{
  "n_layer": 10,
  "n_kv_head": 8,
  "init_std_o": 0.0,
  "warmup_steps": 473
}
MLP neurons of a small language model. Each row is named by its layer, matrix (gate and up: input weights) and neuron, and shows model dimensions 64-127. Each number is 50 + 10 x the weight over its row's rms, rounded and kept within 0 to 99. A neuron's up and down rows have the sign that makes its largest values positive.
A block is one neuron, or neurons of one layer that tend to fire together. Before each block is what it responds to, as a language model described it from the Wikipedia text at the highest values.

Description: Verb completion before object
L4.gate225:39 38 56 57 63 38 46 38 61 55 48 48 40 55 54 35 69 48 41 65 43 50 50 42 38 48 44 55 51 61 67 36 78 59 44 49 57 62 51 39 50 57 38 58 13 49 62 55 62 52 49 45 55 52 51 50 40 57 44 45 39 42 40 46
L4.up225:52 42 52 37 65 50 41 42 48 61 50 27 42 47 54 43 51 59 50 49 48 35 44 21 59 34 42 45 56 52 58 54 51 52 49 41 50 55 44 43 51 66 47 56 51 41 47 57 67 50 59 63 49 68 58 47 55 45 49 56 43 57 29 55
L4.gate594:54 50 47 41 40 47 39 49 62 53 42 65 53 55 57 40 48 53 64 57 46 52 43 61 47 46 46 55 39 45 59 40 49 71 61 48 47 55 49 52 47 61 41 62 39 52 64 59 42 52 32 37 60 35 43 56 51 68 43 52 47 41 44 45
L4.up594:42 40 39 52 45 47 53 44 71 62 39 36 37 57 70 51 60 50 44 57 43 43 44 45 46 59 39 48 49 44 61 70 49 63 36 54 71 49 62 42 42 75 29 62 59 49 80 59 40 43 43 42 57 35 53 55 42 51 54 50 56 61 47 41
L4.gate1041:72 50 53 47 46 54 34 42 55 70 39 52 43 64 44 46 47 46 67 56 46 39 43 28 40 59 56 51 37 35 48 43 60 61 51 42 58 68 48 68 42 55 56 59 37 45 41 42 44 63 25 33 52 66 64 28 54 66 39 42 47 52 52 44
L4.up1041:43 47 49 51 62 49 49 28 57 43 53 45 51 45 49 45 46 54 54 39 37 41 51 53 39 51 44 48 59 39 48 50 51 50 48 47 32 58 62 49 37 46 34 58 45 54 59 72 51 53 64 41 35 45 57 40 48 55 49 34 30 60 35 39
L4.gate1289:62 41 43 46 44 40 49 30 73 45 41 49 63 60 61 43 61 58 62 49 58 53 41 39 50 53 42 61 47 41 56 31 37 55 55 57 58 44 62 49 53 59 53 65 60 65 50 70 46 58 39 34 60 25 57 49 56 57 56 36 43 54 47 41
L4.up1289:59 60 45 33 28 53 65 48 49 48 43 42 44 55 48 45 52 64 49 49 57 50 43 44 48 67 38 55 51 29 48 30 43 45 65 28 29 62 53 30 74 39 40 41 52 69 51 49 50 46 41 42 72 36 67 44 66 74 47 43 57 63 47 40

Description: Connectors inside long names
L6.gate251:33 45 46 65 43 39 56 54 35 43 54 44 51 41 49 46 68 60 38 55 40 52 46 53 60 46 67 61 48 49 58 62 55 41 36 48 55 29 50 34 60 43 52 60 46 54 39 45 26 51 52 38 44 64 45 55 54 49 63 57 65 45 33 61
L6.up251:57 55 34 51 47 38 65 57 30 40 37 39 39 40 43 37 43 55 45 55 51 43 69 37 60 46 55 68 37 41 46 52 62 67 48 54 18 40 53 60 42 38 60 42 45 48 54 42 47 65 45 59 62 53 47 58 65 58 52 53 49 52 57 50
L6.gate348:52 43 51 41 52 40 55 50 58 53 33 48 59 44 53 55 35 41 56 53 37 62 59 36 49 54 51 54 50 50 37 43 51 63 34 54 34 19 36 49 42 55 57 55 28 54 50 42 61 54 45 55 46 55 55 47 45 38 37 51 42 54 43 40
L6.up348:43 36 54 36 49 46 42 61 30 47 43 47 52 51 50 61 36 64 40 60 61 54 38 53 56 48 43 46 63 57 64 51 41 52 65 50 49 43 37 46 43 54 51 61 44 81 55 48 52 54 54 38 57 46 67 53 52 53 40 50 46 42 54 53
L6.gate379:65 29 43 49 37 47 51 48 45 46 37 49 57 63 50 55 42 46 46 59 65 34 43 30 57 59 39 45 48 42 49 67 43 47 44 54 56 51 60 64 34 45 57 60 40 50 45 36 44 61 64 45 60 62 47 54 51 37 59 51 64 46 52 46
L6.up379:62 40 64 57 59 54 45 51 50 42 39 60 52 48 51 48 50 35 67 56 46 32 43 46 45 54 38 47 50 45 58 57 40 46 50 57 50 66 59 58 58 44 58 77 43 36 42 75 45 49 59 36 34 46 49 60 41 41 37 59 36 60 55 45
L6.gate494:37 58 52 59 34 40 59 42 33 36 59 53 67 37 40 59 62 65 40 53 49 72 65 57 34 39 59 35 59 51 50 37 43 48 38 43 56 39 53 41 44 60 32 47 62 45 50 39 55 55 59 59 50 63 51 73 65 43 59 59 51 37 39 50
L6.up494:58 53 54 41 55 56 51 49 52 56 52 50 56 54 45 50 53 48 41 50 19 45 53 49 52 56 44 30 50 47 58 53 58 67 50 56 55 28 60 38 53 41 63 49 47 64 60 64 40 49 48 55 43 48 38 56 57 44 52 40 58 56 47 47
L6.gate497:64 50 65 41 60 32 52 52 46 34 65 53 49 60 73 48 66 53 37 67 64 44 46 53 69 56 54 39 27 56 40 29 58 50 46 54 66 60 28 44 65 58 62 67 50 52 54 36 50 57 55 57 54 59 38 38 49 59 47 59 38 48 51 37
L6.up497:57 57 47 41 62 29 60 60 21 40 51 46 56 40 61 47 65 79 53 50 49 47 57 43 62 47 59 37 41 39 52 44 54 61 71 42 59 60 25 17 72 69 55 58 54 45 49 54 55 51 63 61 60 45 39 57 45 59 41 70 57 59 26 40
L6.gate632:51 58 67 68 63 65 53 42 64 36 60 54 59 61 57 26 57 52 31 50 34 29 40 53 51 37 67 74 54 45 57 57 47 52 28 42 41 49 48 49 57 35 44 42 33 59 62 45 63 39 53 37 49 57 58 45 61 43 62 49 46 59 55 35
L6.up632:60 51 55 44 58 59 41 50 53 35 47 50 48 48 33 51 69 49 52 45 58 51 45 45 60 44 77 72 58 48 81 65 57 43 49 51 41 56 43 41 49 61 39 27 40 53 42 45 52 42 48 51 45 53 55 67 47 40 55 65 59 59 58 46
L6.gate680:42 57 61 46 48 54 54 47 60 44 55 51 48 41 60 45 37 23 46 69 57 55 42 68 64 52 49 62 60 38 58 45 44 56 51 28 51 50 56 54 62 58 54 46 61 50 57 33 65 42 61 47 71 57 73 43 50 29 56 44 56 50 51 45
L6.up680:49 67 63 56 49 59 39 68 43 31 67 43 44 47 56 56 65 45 47 60 53 42 58 54 59 54 65 40 39 41 48 49 48 39 39 44 44 59 66 54 55 40 55 35 45 56 40 43 56 66 35 53 60 44 70 59 57 42 57 57 56 40 60 56
L6.gate700:57 48 60 57 36 62 48 64 46 31 51 46 48 57 55 67 59 48 39 71 64 62 41 60 50 40 60 57 29 37 52 43 41 67 43 41 59 44 39 58 51 42 38 53 39 34 36 60 47 29 45 58 53 50 50 66 54 51 40 51 51 55 34 43
L6.up700:47 53 47 33 42 62 58 58 37 45 49 51 49 52 53 47 45 62 41 46 52 62 44 49 58 60 26 53 41 53 38 65 40 45 48 36 42 59 51 57 49 60 53 47 68 69 51 58 55 47 61 52 58 58 42 47 46 45 57 64 48 42 53 51
L6.gate868:68 51 65 53 56 40 41 45 44 39 38 52 69 55 70 37 57 64 57 62 72 43 31 44 59 50 51 54 50 55 53 55 52 31 45 42 44 34 42 55 59 50 48 43 53 61 37 38 51 49 45 53 50 53 67 69 44 38 42 50 66 35 49 36
L6.up868:48 36 42 52 55 47 47 53 42 47 46 56 46 40 33 56 25 39 58 33 58 53 38 37 55 50 34 53 63 48 45 41 33 71 52 62 52 44 46 34 46 41 55 41 35 55 65 55 66 43 52 60 60 48 53 33 57 59 55 47 49 51 55 72
L6.gate888:38 34 41 48 74 34 52 57 51 58 51 42 52 35 49 45 55 55 56 44 55 58 71 51 31 48 68 55 49 51 25 56 55 52 46 58 54 61 33 49 53 45 57 51 39 46 43 57 48 55 50 48 56 41 47 43 73 55 30 60 60 53 45 46
L6.up888:51 41 45 40 57 29 51 50 64 58 55 51 48 46 58 38 60 49 71 55 57 56 60 53 42 56 49 54 41 38 37 56 70 45 31 54 48 59 35 43 51 44 60 65 61 59 43 56 50 60 44 51 64 43 54 47 75 42 34 64 51 55 45 51
L6.gate1022:43 49 43 46 55 35 59 69 52 50 61 47 46 56 53 52 58 48 33 68 41 55 55 54 45 46 53 48 50 49 51 43 57 53 42 52 43 50 14 40 73 28 53 59 32 45 37 33 55 40 59 47 52 60 40 42 55 69 60 37 55 39 55 43
L6.up1022:40 51 49 39 31 58 59 51 45 37 46 60 44 27 58 37 45 25 48 40 35 56 41 69 48 56 40 60 45 56 46 51 30 56 40 47 52 48 49 50 44 62 25 51 69 57 45 55 38 52 63 48 42 59 33 36 54 30 68 46 32 39 48 53
L6.gate1031:39 51 75 54 56 55 54 52 54 43 60 76 48 40 56 54 58 52 47 43 31 56 43 43 27 42 41 72 33 51 29 68 48 62 45 37 41 34 69 55 45 48 49 46 39 40 48 53 49 30 60 35 49 47 58 38 55 48 59 37 47 42 53 38
L6.up1031:53 41 40 47 46 71 47 60 43 41 66 54 57 35 46 47 57 40 66 40 52 60 48 42 41 52 46 34 55 53 39 64 60 56 59 43 46 49 79 45 47 50 46 47 46 71 57 55 50 44 52 49 60 41 35 54 67 42 69 59 40 46 57 49
L6.gate1095:41 53 43 40 51 57 55 79 68 46 40 56 44 39 68 35 50 57 37 72 36 56 39 57 47 61 43 32 47 61 45 48 57 68 60 60 55 46 25 37 43 60 51 48 59 60 53 43 48 43 51 43 43 66 50 35 45 46 50 52 66 40 45 40
L6.up1095:37 68 65 47 38 51 56 51 53 30 39 41 52 54 50 64 76 48 45 57 73 50 56 57 63 50 56 39 43 50 38 34 50 28 41 41 49 42 51 46 68 38 44 61 63 42 41 55 59 44 49 59 53 39 63 66 52 33 73 40 42 58 66 61
L6.gate1096:32 46 32 45 46 60 50 54 48 36 40 62 47 41 46 51 53 51 68 50 36 75 62 42 41 53 33 56 41 50 53 39 64 46 50 50 39 52 51 63 54 34 51 41 48 53 61 39 59 49 48 43 55 49 56 56 61 43 43 48 57 51 54 36
L6.up1096:38 47 65 57 45 48 40 53 50 59 75 45 53 41 52 57 59 42 41 50 62 56 53 53 58 44 57 46 57 42 53 54 36 35 24 43 52 55 41 38 56 44 62 54 55 50 40 49 43 56 38 57 60 50 41 54 48 63 82 44 34 40 59 66
L6.gate1198:46 51 63 37 51 58 56 81 48 28 57 42 53 37 71 44 53 39 55 66 55 60 48 25 47 40 51 43 47 65 59 62 40 38 50 44 41 56 36 56 51 55 56 60 41 59 46 50 53 54 49 56 58 47 37 57 53 53 73 53 60 27 57 55
L6.up1198:33 57 48 49 50 68 64 50 18 45 69 48 58 60 49 55 45 57 39 50 55 50 58 42 44 57 55 35 51 49 45 60 47 45 57 60 32 55 47 47 45 39 45 61 49 68 50 50 46 43 45 49 32 47 56 46 50 53 71 33 78 41 31 55
L6.gate1216:43 50 51 57 64 50 35 55 51 78 63 47 54 62 48 53 55 44 44 46 48 44 54 41 54 59 66 72 55 39 41 32 44 61 45 76 42 49 61 40 61 39 53 53 36 55 51 63 63 44 42 59 62 56 50 42 41 46 54 38 51 63 44 34
L6.up1216:65 59 57 55 69 48 40 42 31 37 58 31 30 53 56 55 60 43 45 53 45 63 46 38 58 64 41 47 47 51 60 39 34 59 59 54 41 26 63 44 56 58 56 55 62 58 53 49 61 43 39 21 57 46 50 44 44 58 46 60 42 47 46 65

Description: Inner name connectors
L4.gate294:60 44 39 65 43 59 39 42 50 42 54 56 58 64 56 43 60 55 41 56 49 44 59 39 60 51 55 40 34 41 66 47 66 53 47 53 49 70 41 55 47 60 52 49 44 39 46 54 51 64 47 31 66 39 62 59 46 52 54 44 72 49 46 41
L4.up294:52 34 52 45 51 37 56 55 52 42 66 49 42 46 44 42 39 62 68 52 69 38 56 59 50 45 68 57 57 53 36 63 55 52 34 44 50 65 66 56 49 62 57 70 50 69 44 58 59 53 64 66 56 54 59 61 59 58 49 49 39 50 44 58
L4.gate499:73 63 47 57 44 46 49 61 76 63 40 55 49 58 54 51 57 68 80 48 37 30 41 49 48 56 40 44 53 36 40 42 75 62 47 48 49 58 48 66 45 48 46 56 51 42 62 57 42 49 64 49 53 31 45 62 56 46 45 50 31 56 59 41
L4.up499:42 45 25 48 36 43 51 53 56 32 57 56 53 52 49 63 32 34 48 46 80 39 52 58 31 52 69 56 61 62 35 41 40 44 45 45 56 57 40 54 46 66 52 61 55 32 33 51 36 55 54 47 41 46 54 51 44 41 38 66 47 46 51 51
L4.gate802:41 52 38 57 38 43 41 48 55 55 62 42 60 62 60 49 32 51 46 55 49 48 49 38 64 46 48 71 39 37 32 54 50 59 47 38 47 51 57 54 72 48 41 62 46 58 57 39 45 55 52 45 76 52 66 60 45 51 50 40 65 50 47 32
L4.up802:42 66 54 35 30 58 49 56 54 39 55 48 53 61 47 54 52 44 41 41 63 47 36 45 47 60 50 40 58 39 53 63 36 47 48 49 34 43 50 44 67 45 50 37 42 60 53 50 54 68 62 49 61 54 40 70 49 65 53 66 61 53 46 60
L4.gate993:32 46 48 50 46 35 36 66 60 36 63 55 38 46 58 44 44 45 50 43 63 38 40 58 48 51 52 32 59 39 44 32 35 44 53 36 46 69 47 48 50 57 50 56 42 39 50 43 46 39 32 43 39 54 65 38 57 57 51 45 65 42 58 49
L4.up993:49 58 57 60 68 62 57 37 56 44 56 75 46 44 46 43 43 47 45 42 42 52 66 55 50 52 55 50 65 51 57 46 49 49 58 60 44 49 52 50 35 42 54 51 55 62 40 60 61 47 71 45 45 65 48 63 61 62 48 49 32 39 36 57

Description: Verb after subject
L6.gate40:50 40 51 47 39 32 39 39 54 37 36 43 53 53 58 66 53 19 46 41 50 48 36 41 65 56 37 25 51 43 35 55 45 50 51 46 37 49 65 64 52 49 54 45 41 34 61 67 68 59 48 49 50 24 66 36 43 61 45 50 51 27 50 56
L6.up40:57 51 38 50 52 34 62 43 59 44 43 59 46 17 39 54 41 58 50 54 37 58 54 53 58 54 38 66 47 48 59 43 63 66 63 49 55 52 44 39 74 62 56 63 50 41 26 56 58 49 52 60 59 39 50 51 49 41 50 51 39 38 62 42
L6.gate73:65 71 53 56 38 38 50 50 52 45 47 49 45 53 58 62 40 58 49 59 29 52 40 68 26 62 23 48 52 51 40 43 47 52 30 58 52 64 51 47 57 53 54 67 49 34 49 61 45 40 38 57 51 41 41 40 33 58 45 35 62 59 36 52
L6.up73:40 44 36 55 66 57 54 23 39 43 50 56 39 52 63 54 39 56 43 46 50 36 47 55 65 58 47 33 41 55 55 49 48 63 55 40 56 51 66 67 50 43 33 57 81 56 49 55 42 46 54 56 65 49 58 50 52 49 54 37 46 49 63 56
L6.gate139:39 51 35 52 39 51 51 32 55 50 38 57 32 62 54 58 41 40 56 60 37 54 36 49 63 74 47 59 45 35 52 43 55 57 47 46 52 53 58 38 44 46 68 54 48 57 39 53 63 36 36 42 48 45 42 46 25 70 47 43 45 52 44 47
L6.up139:60 52 54 55 56 46 41 50 37 56 50 51 59 52 39 67 54 56 60 63 45 37 35 43 60 53 53 44 65 47 45 67 44 59 40 53 61 60 60 44 64 48 42 42 45 52 51 73 58 43 44 55 34 44 54 50 56 50 47 43 33 53 43 55
L6.gate214:64 60 45 40 49 31 51 28 61 43 25 63 46 74 62 32 45 56 53 58 35 54 47 64 34 53 40 51 38 39 57 36 42 49 41 56 40 77 52 43 55 59 47 47 54 47 64 55 44 37 35 39 57 42 53 52 37 63 50 56 62 70 63 63
L6.up214:58 56 45 43 40 47 38 51 66 50 47 41 59 52 48 51 63 42 75 56 60 62 39 51 71 41 56 57 51 44 30 31 38 40 56 41 30 69 58 45 35 46 38 53 42 40 52 53 48 65 57 54 50 46 51 50 44 53 46 50 47 43 49 41
L6.gate413:52 46 52 44 39 43 54 45 83 56 31 68 53 59 48 44 54 60 57 69 54 33 42 61 52 52 55 47 53 46 33 44 46 48 48 40 41 82 43 63 66 53 47 51 62 56 47 54 57 35 40 54 35 38 27 28 45 29 58 50 54 62 36 62
L6.up413:46 38 49 58 46 74 47 50 42 61 35 58 62 44 54 41 51 28 51 53 47 58 58 47 45 36 32 58 50 60 60 08 52 35 62 29 40 51 50 58 65 59 54 56 53 41 62 45 54 56 55 62 44 34 39 69 48 51 64 34 57 37 60 66
L6.gate536:66 53 60 51 40 52 35 42 53 67 41 53 35 60 60 54 45 39 70 45 46 45 40 35 47 67 40 65 40 42 52 46 38 60 45 57 43 42 52 38 37 60 49 60 43 58 40 50 57 42 60 22 38 59 50 55 66 64 34 61 41 65 68 42
L6.up536:61 51 20 61 44 54 42 41 58 49 55 62 57 49 40 46 58 50 48 53 45 55 41 51 52 56 41 31 48 52 51 45 65 54 52 55 50 42 53 53 56 64 52 41 66 38 70 54 48 54 48 54 50 28 48 19 51 69 40 43 39 44 50 58
L6.gate593:59 39 47 70 43 43 59 56 50 56 34 42 55 50 63 53 49 43 42 48 51 36 39 72 39 33 41 39 42 45 37 37 58 36 37 47 50 42 53 49 50 54 48 64 48 48 53 52 60 45 44 45 59 41 43 45 51 61 24 53 38 27 43 60
L6.up593:34 38 59 45 41 40 36 22 70 31 53 49 48 43 56 46 57 51 67 59 52 53 63 63 52 61 46 47 39 69 48 29 48 49 45 62 54 40 47 72 49 58 42 67 68 38 31 31 36 62 53 23 49 33 30 52 54 37 52 45 47 51 54 42
L6.gate605:58 44 51 47 36 54 49 49 64 69 48 53 50 66 72 36 53 42 45 70 52 43 48 49 57 56 61 60 29 48 57 43 36 45 57 35 43 42 56 52 44 43 49 60 63 62 39 38 49 45 46 57 41 60 56 51 58 35 49 44 41 53 33 48
L6.up605:50 49 48 35 27 41 49 38 68 53 47 51 41 49 54 74 32 35 76 52 55 46 36 48 53 55 62 57 46 47 60 44 42 44 57 49 51 61 54 48 41 57 55 60 41 51 41 51 54 49 61 36 33 45 45 55 49 63 52 27 67 60 48 50
L6.gate729:70 36 62 63 32 35 55 48 53 48 45 48 52 66 52 36 60 54 51 47 58 53 49 54 45 54 40 59 53 53 43 29 53 50 60 65 38 57 37 50 49 11 45 46 44 67 55 56 41 42 55 43 55 41 54 64 45 66 53 43 53 41 44 43
L6.up729:51 47 52 43 53 45 47 69 57 44 46 34 49 49 58 46 61 33 62 47 65 58 62 59 60 55 54 56 48 34 68 42 52 38 70 50 43 46 53 39 29 29 62 35 40 40 39 61 44 41 42 74 47 52 58 53 56 52 62 44 55 30 59 38
L6.gate784:55 52 49 65 54 44 47 45 68 64 67 43 56 36 66 52 52 51 44 51 42 52 29 59 61 64 52 53 44 56 59 51 44 44 57 56 49 55 49 40 53 66 39 48 52 39 37 45 62 51 38 50 41 49 69 49 53 68 48 42 69 60 26 45
L6.up784:50 51 33 40 36 55 59 68 53 42 48 58 56 48 69 66 51 47 55 53 44 54 44 51 47 62 36 49 40 75 46 60 49 47 48 65 40 55 47 63 38 53 76 41 35 46 45 66 50 66 46 41 64 50 51 48 49 64 54 32 34 51 23 60
L6.gate895:62 50 55 53 29 46 38 44 83 57 32 50 59 46 52 44 52 46 67 69 58 37 54 48 37 57 43 59 30 57 45 44 52 58 52 37 40 66 46 50 40 54 61 54 38 75 35 37 65 28 43 45 43 36 34 33 50 52 47 49 43 59 42 48
L6.up895:47 35 58 49 81 46 62 54 33 41 30 53 23 74 73 38 66 59 53 46 38 46 21 52 41 48 43 51 37 40 37 47 51 50 37 48 49 71 61 34 78 46 54 55 42 57 52 53 54 51 43 37 50 39 56 69 47 62 38 60 58 42 71 51
L6.gate915:51 38 45 51 47 48 49 48 64 51 41 51 47 48 78 52 38 46 77 54 58 45 48 60 62 58 49 49 27 55 32 43 48 47 51 20 54 44 49 70 53 45 61 60 55 67 52 41 50 50 51 48 50 47 57 42 47 39 33 37 42 55 33 46
L6.up915:62 60 39 65 49 34 57 32 53 50 35 55 39 60 53 61 59 58 58 48 47 58 29 58 48 58 43 51 50 54 54 62 60 49 37 39 47 50 69 64 56 57 47 59 36 44 51 56 42 55 48 46 53 42 47 56 54 59 61 28 54 62 45 54
L6.gate936:52 55 57 48 49 48 56 71 62 39 58 51 40 50 39 44 54 57 41 48 40 46 58 51 52 38 44 60 53 62 61 50 49 51 34 56 45 68 70 55 54 33 57 55 54 51 48 55 60 36 50 61 54 43 56 46 52 53 56 43 52 57 53 28
L6.up936:36 35 53 51 52 49 47 56 41 51 46 58 35 52 58 55 42 62 51 39 47 38 60 59 36 52 59 39 49 51 51 37 61 53 61 56 53 47 50 54 43 39 44 54 61 39 66 56 68 56 51 61 54 59 56 40 57 59 38 55 51 42 44 29
L6.gate1025:51 30 27 37 63 45 56 45 50 61 31 56 52 56 61 55 22 63 56 40 52 48 47 54 48 63 46 42 35 50 53 53 37 77 43 47 49 35 50 52 55 85 80 51 40 51 55 47 51 46 46 49 46 19 50 66 49 52 55 62 54 56 46 49
L6.up1025:53 58 45 31 47 51 23 61 51 37 55 62 60 62 57 55 54 60 54 58 65 43 54 44 50 55 61 33 46 56 43 52 32 39 67 35 48 62 79 47 64 41 41 54 49 43 55 47 31 57 53 68 53 56 32 71 52 42 60 51 72 44 52 52
L6.gate1122:43 37 50 31 50 31 61 45 44 44 31 53 51 51 60 65 49 29 61 55 52 51 35 48 43 29 41 50 48 59 38 50 55 31 53 61 52 43 47 40 59 47 53 52 34 50 42 52 53 40 59 49 57 30 63 53 60 36 61 57 39 56 65 63
L6.up1122:54 81 36 57 48 45 38 40 51 53 49 61 42 64 54 41 36 62 51 52 48 27 58 54 52 53 48 54 50 32 47 46 57 43 53 37 72 41 49 55 52 40 41 56 26 29 42 64 42 47 66 45 62 56 39 43 57 61 38 46 45 69 62 54
L6.gate1264:61 47 77 43 47 37 50 46 64 45 38 47 45 44 56 50 63 36 51 54 48 41 60 42 56 33 41 49 33 70 66 31 35 43 53 43 60 59 42 63 54 36 55 54 33 58 63 46 48 49 31 55 39 27 41 52 61 42 40 55 59 42 56 40
L6.up1264:66 31 46 57 51 39 43 53 43 35 54 52 40 46 62 33 53 72 40 46 56 55 32 54 49 47 44 56 31 69 51 59 49 51 41 37 43 46 37 56 65 63 62 51 46 61 61 58 49 40 25 48 63 60 47 53 61 64 45 55 35 42 29 29

Description: Verb-ending suffix pieces
L2.gate157:57 35 66 61 58 52 58 45 63 74 39 46 46 51 70 45 44 35 47 53 43 43 36 38 45 62 36 59 42 45 49 50 71 51 34 51 50 42 62 45 47 50 59 60 32 55 40 64 59 51 35 50 55 44 47 58 46 41 48 62 48 46 38 42
L2.up157:56 58 49 42 43 43 48 54 50 58 49 46 54 40 38 44 56 49 47 55 50 25 45 46 46 51 40 41 56 53 47 38 59 47 52 40 48 41 62 57 58 56 42 50 49 63 40 58 54 50 41 40 41 49 39 61 60 65 56 42 27 53 47 39